Part of a small language model's weights: untied embeddings.
MLP neurons of a small language model. Each row is named by its layer, matrix (gate and up: input weights) and neuron, and shows model dimensions 112-239. Each number is 500 + 40 x the weight over its row's rms, rounded and kept within 0 to 999. Numbers have three digits each. A neuron's up and down rows have the sign that makes its largest values positive.
After each neuron's rows, "fires after" lists the tokens most often just before its 100 highest values on Wikipedia text that the model never trained on; "fires on" lists the tokens most often at its 100 highest values on Wikipedia text that the model never trained on.

L9.gate146:533466516456551472550442463506518483508549501544432526492511542547442533517586521578505513491587480495414505537448540499498498430493448458530500500550532562452515545535579498454491544490481473456548560467476430471467533501554443497498427521580499469449534461495489510588425475521467578499565512479520447470520468444471501492490520526476554482458521504536511492497454478523540488562494
L9.up146:528441504513507556455429544484542491484516505520474505488543529519462393565620522518506438473590548489433522519458507503548591519488558535540515487536515491410538471495512427537510519473401503511544438435504539511489452431559466500517502564493483459511549548551517525526453543466537547539607540541611498443504473465475485552517495509578571445495485477540518534533480454463495438489446
fires after: " ", "1", ",", " ("
fires on: "2", "3", "4", "0", "5", "6"

L4.gate136:451453477491476493543555418516495474532503511551491495526558461462464481490535577451550531487474476508373496505477517544582563543520543500467506474525497500475456456579466508503389471546438520551449508554542552498573497497523440466500485602526455548498490530504467501508556515465560567488544508524557536534530544416469517492519539459452547524574468607582530500504385545516516504501442
L4.up136:584460542511517546535455439505495481495482503527484507483482544462476506523530524577467536565457522523477519480441541529544479543575506501486421464550485511513484467557463447470421517474445536543518501405468614415483540505529488465500514485469417457526506532552490500511516562505538491469499534491548508476512528396528572415502471500442520467543494491549456549530512466529430526535447
fires after: "1", "0", "5", " ", "4"
fires on: "0", "3"

L8.gate245:533425476470410425549554451490484496534492523538514461530510467476487527513480517461498559474483562521471484508497455468501539583542551576513423559519449508427499588517482579529481516476498414495573523417508504400503528497517544560537516521486492504497504468520539476452436533556442523486474555544485443459526470505476503515429477493456510564510510481454494584510504512485524575570475
L8.up245:484435532470544461514489494465499435478517468525526539469472462534463469507500538475456477537543580511435496466580529487497487544438580507555478409516492507404525459471470512421457544535502494427464549505466485551544474465583520513568538502461526528511500433442504498424398499554460489465495514505470551480534490434436518529531491466492497577484566480505451528575509491519503430486473
fires after: " |", " ", "|", "\n"
fires on: " ", "1", "8", "-"

L8.gate1032:511554520548495480511470541537516484575462428529532494486487513496450507487601428457500418496478499538492538571466498476472589491427492481500486440345487496557519483480452456446508478493423497528508506484564477457520531448538491503527435485463426508489490566505516515492524540455514457519478517484532497503527474526599530539510573537504488506509578553427515463445481499484534517478532
L8.up1032:427551428529502572523441484575486510564526494503530521483526561455567451554463434519477509537526492533537558495505561494482522479501516468623460426562493471411542487541452556534570473541528545478491521500487409505509495532498553517530500493482519505464435477529438565510465470517482426538485543520510469517514446440518512536551463505519521464492444503543487527500503505498481539536555
fires after: "1", "9", "0", "\n", "–"
fires on: "1", "9", "2", "0", "8", " "

L5.gate164:583534493420507571512528575512531493513462481478461516557556521517515530499508514546480557577518517546398482481502413558509464450509482515494535510511499469555520490497455501463469504451491461476521444518448475535473462495520512555438554528468453432483543414498464497503521491542439493476473491465537484538520537471495480437498516462511538507455502414477482510447527392619528509529521
L5.up164:581494570465498526496506547463541551574429484513498475551512490514462504429486455528476516503454462546470470524501463479489452515564421451530517499521448504502492514455506456503478498517405484489513456493437442484457446497444526464499488519643456483464553524526461488483452510529461510466565464543494431488496541527483422445516496493492574521451493457466443459534490513547523428445461
fires after: "1", "0", "8", " ", "7", "9"
fires on: "1", "8", "7", ",", "3", "2"

L6.gate242:497562524521476495538502521432503562544554460489490494424491474489483524550524521489461479470460499420557544448536480462445534421410523470516463417504501494474497512544446456434462498493512556474520473588537535514471453414496432591441432448490450488533416482498469564539533549586553477495502499483545499445488487440517489564488452556567508451522513505495520546558524492417434515531507
L6.up242:445560475512449455519467543494549522532532466472519529528440516529541510499546513511418508491472545506569494471524460486428532476451503447564422488475477480554534432522494515483524468486488517491539481570558482442457474443553450555507449428493454529516361515492441494508489531578504490456536493518510446436537518480529536552543431576493574499483513489525497517511530514503426487492545
fires after: " ", "0", "1", "–", "9", "2"
fires on: "2", "9"

L5.gate20:518491535562480479535499475529536486530563500469505491455498519478445443486542578538491459432492433519474477511480453458486485509488477513540458481459525509530571528493524466558563561563526515499431378533432476408478505552534479451509542501451512459484481424539515506565522519491499438494541462495491484466483498470589532530513480553457470466520525524511440492503487586559454554443442
L5.up20:529481510574536424529477505526537429469466448538513443558499486518472497446565532493538468493459527602510462520492397525572479531529452488481507483424535543542465514529522461421578517445438519576503480483476500418472525568523463536468469511525495474490541508496477524464555481438430452485492474544513509453481500452597447591518511481533505432504505507501468445568469485486485563489539
fires after: "1", "|", "2", "-", " to"
fires on: "9", " ", "0"

L8.gate23:441486472512495512587501472498504434546503532522492539476418465489420485439537425504528477439504477503555472439479438495524473477500454433459518593528538438506575496495499468529499454477488550466508515501486448485534436506532498520503503443457431472502487498479456441533553507514556511500458459586500477479471458473535545531468477566503444474431473542484522469481487480473460513492487
L8.up23:585531510425356536575545528457534531466518471477506515501471516402541505544474549530460443531477564454483508415504505445502556530469501533505482454499524467485466528607502500562556479542492493468480492457511474550469481421490514515524512458457499481504463474468532551586518493576488426485433518445510455467473406476581503499487522541553522461518502462494548470479562526496460591501463
fires after: "4", "7", "9", "2", "3", "6"
fires on: "1", "2", "5", "4", "7", "9"

L4.gate1196:519470528532472566549466438466529445528464547511493533520498493474494550453517445496479491489558544490487526547422443492495485490499482520544490537568475554465462547596461515526443554551479537542498507514458493509509488481494508545507598542515469441519433521484567516553542540404490482552506477522529464579465432468484454506478435484465483521597433460435449528521463576547519462545515
L4.up1196:541449578499505567553511517499521458525468502456497482472446559467443513440483526522475511476541555506484523541594499510501489524513472502515503459535456469513468506515495487507447513492532516487492505485542484475439408503577501477496467457464471481505536466473575438594393550520489563561565488464536586506557546494536459451406467527450485502528457519407551497531469482525508579530486
fires after: "0", "2", "6", "4", "8"
fires on: "0", "1", "8", "2", "7", "4"

L4.gate815:562415447519479524510470579471536567597496437466423500543473521431541541490505485492532470401547492541446484464475444507576546490531503502564427475415562531399394489520521499445499496511486477503566533508485427474484563530548501513517525527537539522499530432467441549500543523481519454469493483510483503444506527455560521534577508456515500506509570546496466457487486495505503505547514
L4.up815:517460528466545481531456443473509493520470489517449550506516520489501552477452468561517517526495503455568515439499400484506559518476498466566465527456490601481468472497527490486532489429517514421506563550454463455451544534499501452529529496536500556470497454519510464499541484506554470519476415548533494478501461448572518506412584536525471551497521505504483527477520464561467502502512
fires after: "1", "2", "–", " "
fires on: "0", "9", "2", "1"

L9.gate778:493508525565483496475438548569456473557495477556505513441461476441489455482516557574456604499573485512537430481480506417511492527494494479514484488491572494523485435452502475576519478512530510489519533504502538531456492534548444450463427531568460478489496527530426514475504488406467509538485522515579560457538481516550439550557491510529440462610530583522454518458536513558482538473462
L9.up778:472430473563557498549507450573486532593524472564495470587476516511501483453564525450483498533521503495495469497404428542517493548537450485586464478454559520450480504530507474544573481510513532459533485502510458472435498539444515462452554477538431505514615540397416412441526492465488444519524440501542493554514513499533510549538567504539510521507547544544505428482536479581515477454572
fires after: "0", "1", "9", "–", "8"
fires on: "0", "9", "1", "5", "8"

L5.gate160:514433523500519548555469473448543534531567496490492553512496494607488512458521467470488498483571477575502449541453486451470542595481445546554486513451496538475547508480470529503505524530469466530500523470484463488438452487516557491516407451524498532560522478449494561524449537517486518463534502504494579472481572409436547534550499528445513536451460499491478495471488468538446543503505
L5.up160:479569526509541525524549433496480470467477513485469477537545466515478515477462551460561463488515469545494502480470485542523471498498488558453521475452497608537539521515498501480542481464608506481481541553523521494511522578493504433505516518596495491517514521523532455464497457484458508437510445466513449511527476463470570563536457459517514498433510409517502538463491492466438444550528
fires after: "1", "2", ",", "3"
fires on: "0", "9", " b", "7", "4", "3"

L9.gate164:458513495518517528473549443490491424588557468502478493571579498484514442534545523517484415509523529559507445531495517441482433511522555554511612511522602511558508451545462535536505499502500474477437475472469522512529613557507420521436495595511508432525483470511443522523519530521453506494463462519532520483517509529503518504503496533479493425535449554503570505470551582557487517480433
L9.up164:429469508461543479490477505459513522513515477492529518516558549524494484520535491511420456496508503572455469528456528535466461554556565446494457567510521592485433458523501463497493497563472474556491563481551554450499561542516473497511482455443461475533561483482534531499487525556445515561477456479505524509481524441460481514543514476487533491568504476465501520457457568510406522525523
fires after: "9", "0", "5", "1", "6", "2"
fires on: ".", "7", ",", "0", "9", "5"

L9.gate642:428538514552450490613478509544488421516400611523411526474538502503524491482535476519446490511508509548531510544484468464528467508491408461446571506527534485452566540568514520500505521497557547448479487499530436449458532537504532521447499480464530518566478525445479489517576538536502504518520450508504520489491493447487558555463468520461505399497491556465543460498507495554490520477446
L9.up642:467487484513483514522490487489504479499453528475528533457501548530483463503507529532529533491551477517446522577495491501453494504505442430469451504484458446512467572518503488485535492435488451471515468470496508505464503541517548536484472472483497513525521507538541454496494512542516568511536451450486458527518546467460538403590491604574473503513535524514543464509525547523546518500471
fires after: " ", " (", "0", "1", "8", ")"
fires on: "3", "4", "1", "7", "5", "9"

L4.gate369:492421512480483558507478509521539432600442482503455491533497520546566465509480578619570467544487491464546558466485494440517533543491514514533480537407541457498478494498514524479466479533439539501451502525417500478500601525508487552487413495489512495474480506545520422475540567460438507569464458519456516544614496457488536497599473501551448470540524520454566541516483502483544467557500
L4.up369:506531502476450479547458577514494537554509476511475448488523494539468457471505541530502472515516472446465492511523477490538479470505439475546501517424470532558594566435577530502535564511496517542486480581504496490523491524498494517456485490546440574495576496561493440453557455595526560467447516528471542551506486497462483440552557500409483548433432526477561492502569491562539448487451
fires after: "1", "9", " ", "8", "7"
fires on: "9", "8", "1", "5", "7"

L4.gate966:455488410510522476552455452512468461501463432523511539457515513528538547460484472508500479514444466563451434510477492416510503510542417528534596545457475472436517454538473506496489463497471504502489424509433496545535501573551553446535489490500493527514538474515528446502574514534536547480583529495511521499523480512496509479503572516445510515502465499536513521494483519478547518500466
L4.up966:453517496470463487476472541526519515554519532542494528531459555495495590508485453507511488476500534453472477533516515481499457503551457522528485496539516476487485522636401529546506479494500539488541470460460510481517495435484581508479498484443426508457457519562482538507493507496481510471517511532593484490468511523487482490529462541513540473528560558467487590542474560518496547499439
fires after: "0", "9", "–"
fires on: "0", "1", "2", "9", "8", "4"

L8.gate1171:506401541466453508489509445536548551539455390475481496530487521457436512492509499518465533486558544497499490471488475489529525502558439603509429466480516517523478484505517486519546549482446511492499450565434510465477530517526504545492483499515448487446526461474505491523509464424489501502513428523421550575579537482492515541518544491575473502488541538505526525529538472495471561500495
L8.up1171:482443525447552498549480511514459526563458478473483451526511547494439454484509418511465515519484521527509548498493517453590543503483388523519520490433450490548587520527496504486556499525472438435482510503472469440522530578503545392548499501464482501529516506495482539508467458471532499414547464543484586594484512493518519496577497498545506573447526466524433517430461590495478459484518
fires after: "9", "0", "1", ":", "8", " "
fires on: "1", "6", "7", "4", "3", "8"

L6.gate519:489498511500590555538484443467478534559495515521479476444433453542500516515508493470573500449564493553477576536519436470565481651523493553524533502517529494583484487490465529522418526501538496472547477587494502498451526533538423399513526505450505529542486509478537516526497463557607486560599407508467506547532474491471519498421549470529459487508535552522497498544506518497490517443520
L6.up519:529485580459457526520529455598520461502462481539494502484527501470570505469513501501411643426462508603499523490560465460535472549458460466473509471481492481434518505531430458487500429523430573554499545532533468447470507493446550496577471563537520431472481522533456477422519513498484477474555544514478438536474556437433503546504413458496538528474456549493416513526465540546534514523514
fires after: " ", "1", "2", " |"
fires on: "1", "2", "3", "4"

L5.gate450:551451469417527570499542455506555461486540512488481477471519480483496487486447568447466519476559487548450462575493531499499407516523461474480472477503549503540526472442474433525477553560639484494468514522495546469497448398533552449520425520441512571532538512544456555514487498510498468564547489518449501534522514500516510500552505474563479481478488508520484558509544535495484472570494
L5.up450:534504537495513481519604489518571465466477555497504499562483469527530482465507516472561529504492484518402487488579536496489476551465432532519531541500543552559510466495499511468436483520574509499508554521496469552519492487548499445514530563489481482517515549530506547489562547504488409506510487481412516544517419507570528494544551495505467479514540484454505421503534536473489510540474
fires after: " ", "1"
fires on: "1", "2", "4", "3", " ", "0"